From a checkpoint of a small transformer trained on Wikipedia.
Size: 11 layers, 4 heads of 128, MLP 2048 tanh GELU, 39.9M parameters.
Architecture: LayerNorm before each block, biases.
MLP neurons of a small language model. Each row is named by its layer, matrix (up: input weights) and neuron, and shows model dimensions 208-463. Each number is 128 + 24 x the weight over its row's rms, rounded and kept within 0 to 255. Numbers have three digits each.
After each neuron's rows, "fires on" lists the tokens most often at its 100 highest values on Wikipedia text that the model never trained on.

L3.up934:137174094148132146098110206136180141109150076134107095128115150103139144112132131118109117110099098150166114104120126154144096119104105166146080168121067139085136090142087127107133139185146124121134109184114099126107146106131154107137166101151123146138085104159122115151166116111179133145127099116107131113084109113140139087127107085119093138099136162135160154152129114120149108151103153101137102148145177087075120147082147137139150144094164152118121144142129153136140158112121068113114156119170140166115163121153129139115089184081156099098084121127160128136109143114132095106125142154114172099167093131114142123133161108135138095125126107140112124132126136119125153087142158119120109160137122115117130116155074186139159103104118108143136130132141144114168105105156109
fires on: " |", ":", "-", "|", " -"

L3.up1628:149140123143128136145152155130113107094084107070104129105129139149142165132163139103145119165145107152101148118105114177147131110120121100114126149113132132093113117153104134122170127158141127138128080104120160143105122096129098135163106119091134157150112146125126121178163099118144140121139107136107113079127162155113143095097067144099094141130166115128157111190140103131134146134104101107141130100131090144114117180148123112188118117155155129140123110077138067126158092119146070114110134141155109178138084120076129102125132149107136117150158102114134122111142109162149149128110112129132110144145135132089171117124158145120146072091121107132137094142145114131150147083136120114163128151137159104123112146124080121174115152072104151159097106174105109126148166170134180
fires on: "\n", "\n\n", " |", ".", " (", "|"

L3.up160:149150111085153144136147111112119143118142127110103102080180117089130127116153080145135128137100094119139140119098136151115099100079110157086124130142089124131124151141127138146142155132124126137137150137120099144090098147133116140136134113161101114172105145166116155149116088114121150110079153094111119105138152128101119096088091122059127127122143135146133103141132147113124096145130168097149104126126141114113163150124099147119084126171135128122107143145094108121147135116121076127113177105143111145115129119102144153131104139120121090141138136123123159099137110114090127097121106087133108122174124171107110126143160163130101077105114111113136163151139156106130168108146154149151111154149106119153175120118118172130120143128130103129118146142131094154133151128168168
fires on: " |", ";", "|"

L4.up32:173095146093117123174147148100150109125104063107141099113138081118148093153138159146128149126117120125048155129133101153184156140129120064099131116103100142130145153116132135137147139097111140149141121113129144140098118099101148127146112102132143149180111093092100101111111136116117113151141117103126134100140135140117143141120138151109091141148160110122157107171155118117119107127114156159115109162103150105136146138116124138166127112122117099160113137126109130100112082134111096144168133100083145161141146101129142099121124150116156119122134123114110126124132104155174155115132105143118087161157148135140144118112149146135126156080099117161151109135157161111134139125117091127131107096138171176154114187175106123160104153067095120144152112120154117114130174114102165
fires on: ".", "'", " following"

L4.up930:110121142151108119098129157095120152115119119126160104159138115108179117109130120122128135106100122199146139087135104145093128116144123121116106123165082124090138098171083139126160146151147152141148112146141130090099124155148142098148129121109166109127128134144116106135134111140121138110132139148087137160122136108133122098126100139114118132112127109164118127096103149148105120069098114156146118089115176118126121116157165134117135163123150115147132146127130128130107126153079070136111116137107089113170186171157170142149109154120161138140147126140181120134125123105130126099185140168149170128122094114132164104096128119172109122129109146158131110137113144096149137114161128156152157122098132146158115121162093134146125096127143143152142100114055143150143107138198131
fires on: "-"

L4.up1211:089096167141134130116131148151137149070102116120143136150105116116179092173119147169156131099121115126143112117138093117102106141154113147112107160157151157056141135130122083109155128153126150132119108120166126089123132119134112154105156136157121124143128129138137141160121119101124106102114151122141152109086125101134104105073144085117091153121126113124137082124120100157145127102123139122146162129126190151111121131131140082117153147117117116168131152155128114109116128130115129148108086121153125127153133125150149126137111097091144170129115116134144150119117149114113136097140143154093178145149121186151165130122098125129111106064110114124161142138126181098130136121128113161142114118150112151113105088129123149095151121099114111150128129082044128132188143147143108
fires on: "-", ")"

L4.up1595:124134122102113143133126110164103123158114122131123087106153141125122135160128163120151127079149107114161121114111133125148096139168101179088151103150132126098139092152123118112145127122129144146129144115148132146127152156153167121118070151117103143113152085159091131107144133181138169125080085090060183138099130124100129127096107116096154106103158110141145088148161120136133158126137101143146173124134104153081098113118160158173121160149174126128134094120128123126141133110102149123143128163135118120107131123132149115126136129086122159141143113105138112117104148117139121089124147104091128159141134118141125216137130149135143090109155125112146159135136120109111056110084154124148136098128129098145101108122130150113167118130111105129099134098123070131150115117122081
fires on: "°", "′", " may", ":", "19", "16"

L4.up1438:116130147125135158108160193158165106117124110103144143111136100146160146148072159170130143124101116115131139143144079134168165150139114126101118074100162156135164131135109124142147117138094129102134066114206126102122103108125121166145151117162102160160170131128150118162136139133125109098147117113120147135110140162144100125123150121133108143094140123112094127127160147105156131145090150110104120108118147151116123109090121189123092125136107126176142101150091111126129065135142118128156086119164134098161139158091156137108120122057164165102135147155140124128123133130182158127129117124131140158132128140155115131129095149121117124130142146131141090157143179142089117148117129139149131098121156102102143135111122113109152165120103121132116120081082116099122113152120125
fires on: " ", " more", " so", ".", " p", " ."

L3.up189:127120127120138190130121131118118146100130109138130091122159134096151151127149093146095139110119111172143150125138161166153086123157157143078098116149123128124116135113143103122132134149162146173096154133153104134116099133155105125139120076157118129184138177161126115163119164124162151132092139098127149119128142142083099112120130085116124130110141078131153106141147147143132112160135155097133099121115144148126141124121082160155086103136149168095125149117176116120183095122137060135135163172158098114123111153121140116144140129095142116158083109114152119086126171093105182088169093129110090122151102167159113092115169117088105116137108123089095167147108149106142168099152143130138124115135144146128142070137127153114155145121139113146152121162115106089141172149188125
fires on: " |", ";", " 5"

L3.up1011:146100118103137175144126114108124097111128113137114145093168117089178135149166123163141164122114086125124149099131121139132119133112107092114123119112124128129158163134111148126167147187154164144142129107151122129087095117136108143136113105130107125172132143104161151148148119124146146125114143115128142140153141124096117095066092109076118096112150140136141135163151123110104121137125137113147073133140137119090153139122108184125102128145144128124114119169116077117138145112123092146101151150108113128105156149106154118114096121115155146089158116097136119114154112156131141111143112101142118154169139183132125109138137160127163085098129090133130138122174146125138153115132147133131119126150106159104121162129100142131091109106111110126124131162082084146130128105156159
fires on: " |", " .", " —", " 0", ".", " –"

L4.up15:156121107118136121093134184124139112130143111102076128164129118084148087173208116146136144072134098109131157134185106164152124150158137165112127104146093123115146138128138168143128103124193144111117129142147088118096106068140120134124096163151143093164105086150152110109107120150153145118120132102131142128137133116109161141126111116118160128152117133136109145141130151112105151124144178179146076078146164110110126071132134173168156130146119172106089178073152113115141105145114116146110118126151123123089158132114120133170146116093125134107087102122148128091110108097180095145179115149141117129116117111145148163097140143119120113140150152140109082143150105133129114105166131112101150129103144156133075163113106113106102140092156100130152109128130161147128071149181113
fires on: " and", " the", " &", " or"

L3.up129:158107124133121124173136155154163090139120111122106090134123107132165118155142127166141120087148110136119110088128136177170131100189118147125129077140104145073117159085113112128145084188173147144151108171135147097129105090103133115117096133110162109139141118127141151101111153141137129130129129113113150133102161172126126167127106124151160150145145088112144171165135164124115128088175124141119086113115163128139107106112151160129116106097145155122117123114177126111146128098122155133150125177103117153106133122143133091149168110115113132118100105184128130120104124114131140120176132131139073112119102109093106155125169125103135113152078169125146143146109084109127165121134124174146112130111120174115081123143110144117160117075181161149173111140155145102123115104167177
fires on: " and", ",", " United"

L4.up1941:124097170094114137119137119140104132134114125120150112116148188091130136127151108115119126123121106145146112129130122128128113170157108132060105138137155183109133088116161095090156150128130159121159130123124100167112142191154189181120135154110108177121161149116087141115135071163111143128125081060102149152160110117113168134099127114124117123075111122121130133155131102127161127153154145125138160155127090177054131125154124119149150164110137174147117111116123125143108139128115111132148121127161088108131135099126123133145137155106093139122137111115143143110137147119183095080162130140109140166170127147118143159133122128120119122095103106096157146137101116138127135122108130123144168091125149114102119157121101118143139143125116098153162126118151124143168093126118107
fires on: ":", "°", " that", "19"

L4.up1278:118142136111131144111133135115148159111104142166147115141149125094122103141148132118153119104086100108177120120112115144146099143143146129094093116162140131103087142155117139119140080156155131140135092094161133097104099096166136108163093122097093095122111154160100155133122124113140081091155116128103124098109080115132130079120149108138148110114119093132143131153119133129108138129117097152148132081120143162143128130137124164138134135165123147157137161113139087167107179110125114136117142184105106141138132140109122147140150143122167146114090121138179167131135089082127105129153153155128137134148124165159113145148149153165105084125127099153130145123134140104142150077124152149180148169131113089141146149076103127123101107117127122150122142158097131151177132169150122
fires on: "|", "-"

L3.up1626:176107128133134132140136122084137080113155106085144154082133140132136130146163113122121118103097091140101140106117114152155178141116116104084150118095139149155171098110114100136170155115105135140157113102129151126104092112087101170132119095110134135160118152133162119142165107120132119144108126117160145125142159138075100119077125125135071128128142109109127140125143134127127109170108129151154140122144131097101122176145148132158116115148135128111088129144128108103150113149140058150124135128112106165158129121104186117162151157117176119130115163108128173127130137171103167086122136127129093169117130153104112105143138161146116127117122121130173106132179106128126137150139090120132100143125127155125127186152093131141123145059121150165117098138109137133121163150139175
fires on: ".", " |", ";"

L3.up1233:151158128128141180131135128141144149110181073074162101138151149110161125125181122156134108164093061140127160102130132168136141091093093121086111100159094102112144138137100136149130152138135140135099155178120083116072088145140143085143144089154111120135144114147114151154115107102112120104119159101105117139143125128095124125097085133106142135108136129135136107122122157126114111165164133097136090103127159104135148127125074177140078110149161130103153130124095115147132153127115082131119186096122116156091143119111155129114096130136157123104141100138120154091136110110094124110140126120121136098160123152146116107147105151126140091103093081103099141156116169111104181112165143132112107131144155108140159113098152137132116137137136081128151126136136114127170167098158156
fires on: " |", "  ", ";", " GD"

L4.up599:098131119093134129151137126129133081109127152161136131157128130109142132118124120147122146133137104140145113135105126150110127136144111105143134117123133110112138144169134166139134132145102106146163102127125088125107126127118106078072149121102150136170112135144102127138092081108105140100130109116104106103123091111155117177102123112109129149135133097155095138107091124126122068116110125158098121122138167142123155170123129173106126124113131164107138120124127137147077133131121118125141112121071065123159164118133132149116111136159137129114139106186154156123111114101151194118170117148114146095125110127167112146112126133157107115103082121170119139129138123119146113116116099154109120105125114179177165111134134137107134098113141147145123126113139142170181114092126170
fires on: "-", " 0", "'", " Sch", "s", "k"

L3.up1620:129128109088099159128130135141132117121156114165140070116143170091146170152108104139114124159119093145136132135101159136115109106133143134119100105160135106143103150178119141131119099143116166135141143139111103133119093148146111126156142128138086172183160137156113162144130134104138169151073128116098119117117127157121102112089131101115131083109116127144120080140124135106137159151153133096131126117153140099082139170148095149139112153143158157104108144146142086139151133113109061119127167129137110136124132111117127105123130134071127157114122153166165151101134147091151159104130104130122116135175147144132109151120116145107134079125098129097072150124090164098120143092118134151105156133128144121104132097116139155140148124169114113164140130120147093095152155129185146
fires on: " |", ";", ".", "°", "6", " 1"

L4.up1107:143107156124112154138106128151153112125120108149184104133131101157167085141136128160123138029124137127133148099140143122177146121166131139127138078143093152145188131108105117168174124148145132102107128142195127102103111115157122124109088106117132074128137095114199133164134163133114121121138148115090179109148161115110109166115163076137165125153135112138114142116127153134102163111133141153148137101095153185106117100169116153140118170117145168142080116150135095135169103117140124152146105196133148084096115116152147118112126146126116142099092142136147161116127130051149113092173134132144135140162138147131129113123128138116155116127109159096134160140148135134140113123151115131132129136088102147110084151108133116105141132140161096135155127107124150112126077131126087
fires on: " and", ","

L4.up1854:084156128142119160201118135150183162121155098105135115139100078142165149143124130125149138092095133101139154116144131122135147110149129166121096103090138160103168132120136131146128108128133128103077112132157085140120112059126099113128107183147147145160114113114179103191118148153112153138075145116088153138138105148117125163125084102140150132132119155114124104124146172154175134140182132143150127109122150174138141087117104150128113146148177182126131148137158126145161135126124146129153110142160117114126107141116102130091154093115126176097107134140154177105125153074141118126136161106141106163161131155089129142111111117118115155158160153120109158151128142114094137112129131152146134148146135079128079116113161125098120114139188084128124118127144062119133096137133112
fires on: " and", " |", " to", " as", " a"

L3.up120:086123169115140203135148138129120075107104158129148108108120109134137167155084153099134164109104129158068163136099114111126153155149099131077133165129141117155126143121073130115154092139124133113146100093134124143081121148125168133150145120106140174150177138121141151193162140129088144101117107119129123132092121142130106088109113115137152129106148129132137136182141128130165120160144131138146120126155094131093138135122155139174114133112124145169127122098135166164139102113115162118136116134121127131168118172166164100131125106095116155126092120139154104139124133134157156083148132114151093145160127164140147070126142144129106112128142164126156121164083142139115138172108118137150143122164120115112083129130122142135152126154137118162124113078109114090143155091129126
fires on: ".", ";"

L3.up1662:180144077099117096131118147131153101134155081082160134128122145121151113150168091151137154097124146117161134121138135152201114086164136180112122074112096146071148101080119146169164111161164144101122147135172114101119112063115119144135127158099150139162074118150163150131074129139145149123105113131139122118144142170120170144137144135180168131127146116081137122104135153116138168088154145160152139124098189117145105116134139124154142145107122176155114155099137139090152106121122126126155101158167095096105144126109173100131156173132105126136108123113102140110122120101148105080147127168128163128127124114060128152090133134125131085153101131127137124116124055129118164104138113139097126097128149132122082093134128103132121140097146125143135119144142120117137097101120119
fires on: " as", " and", ",", " &"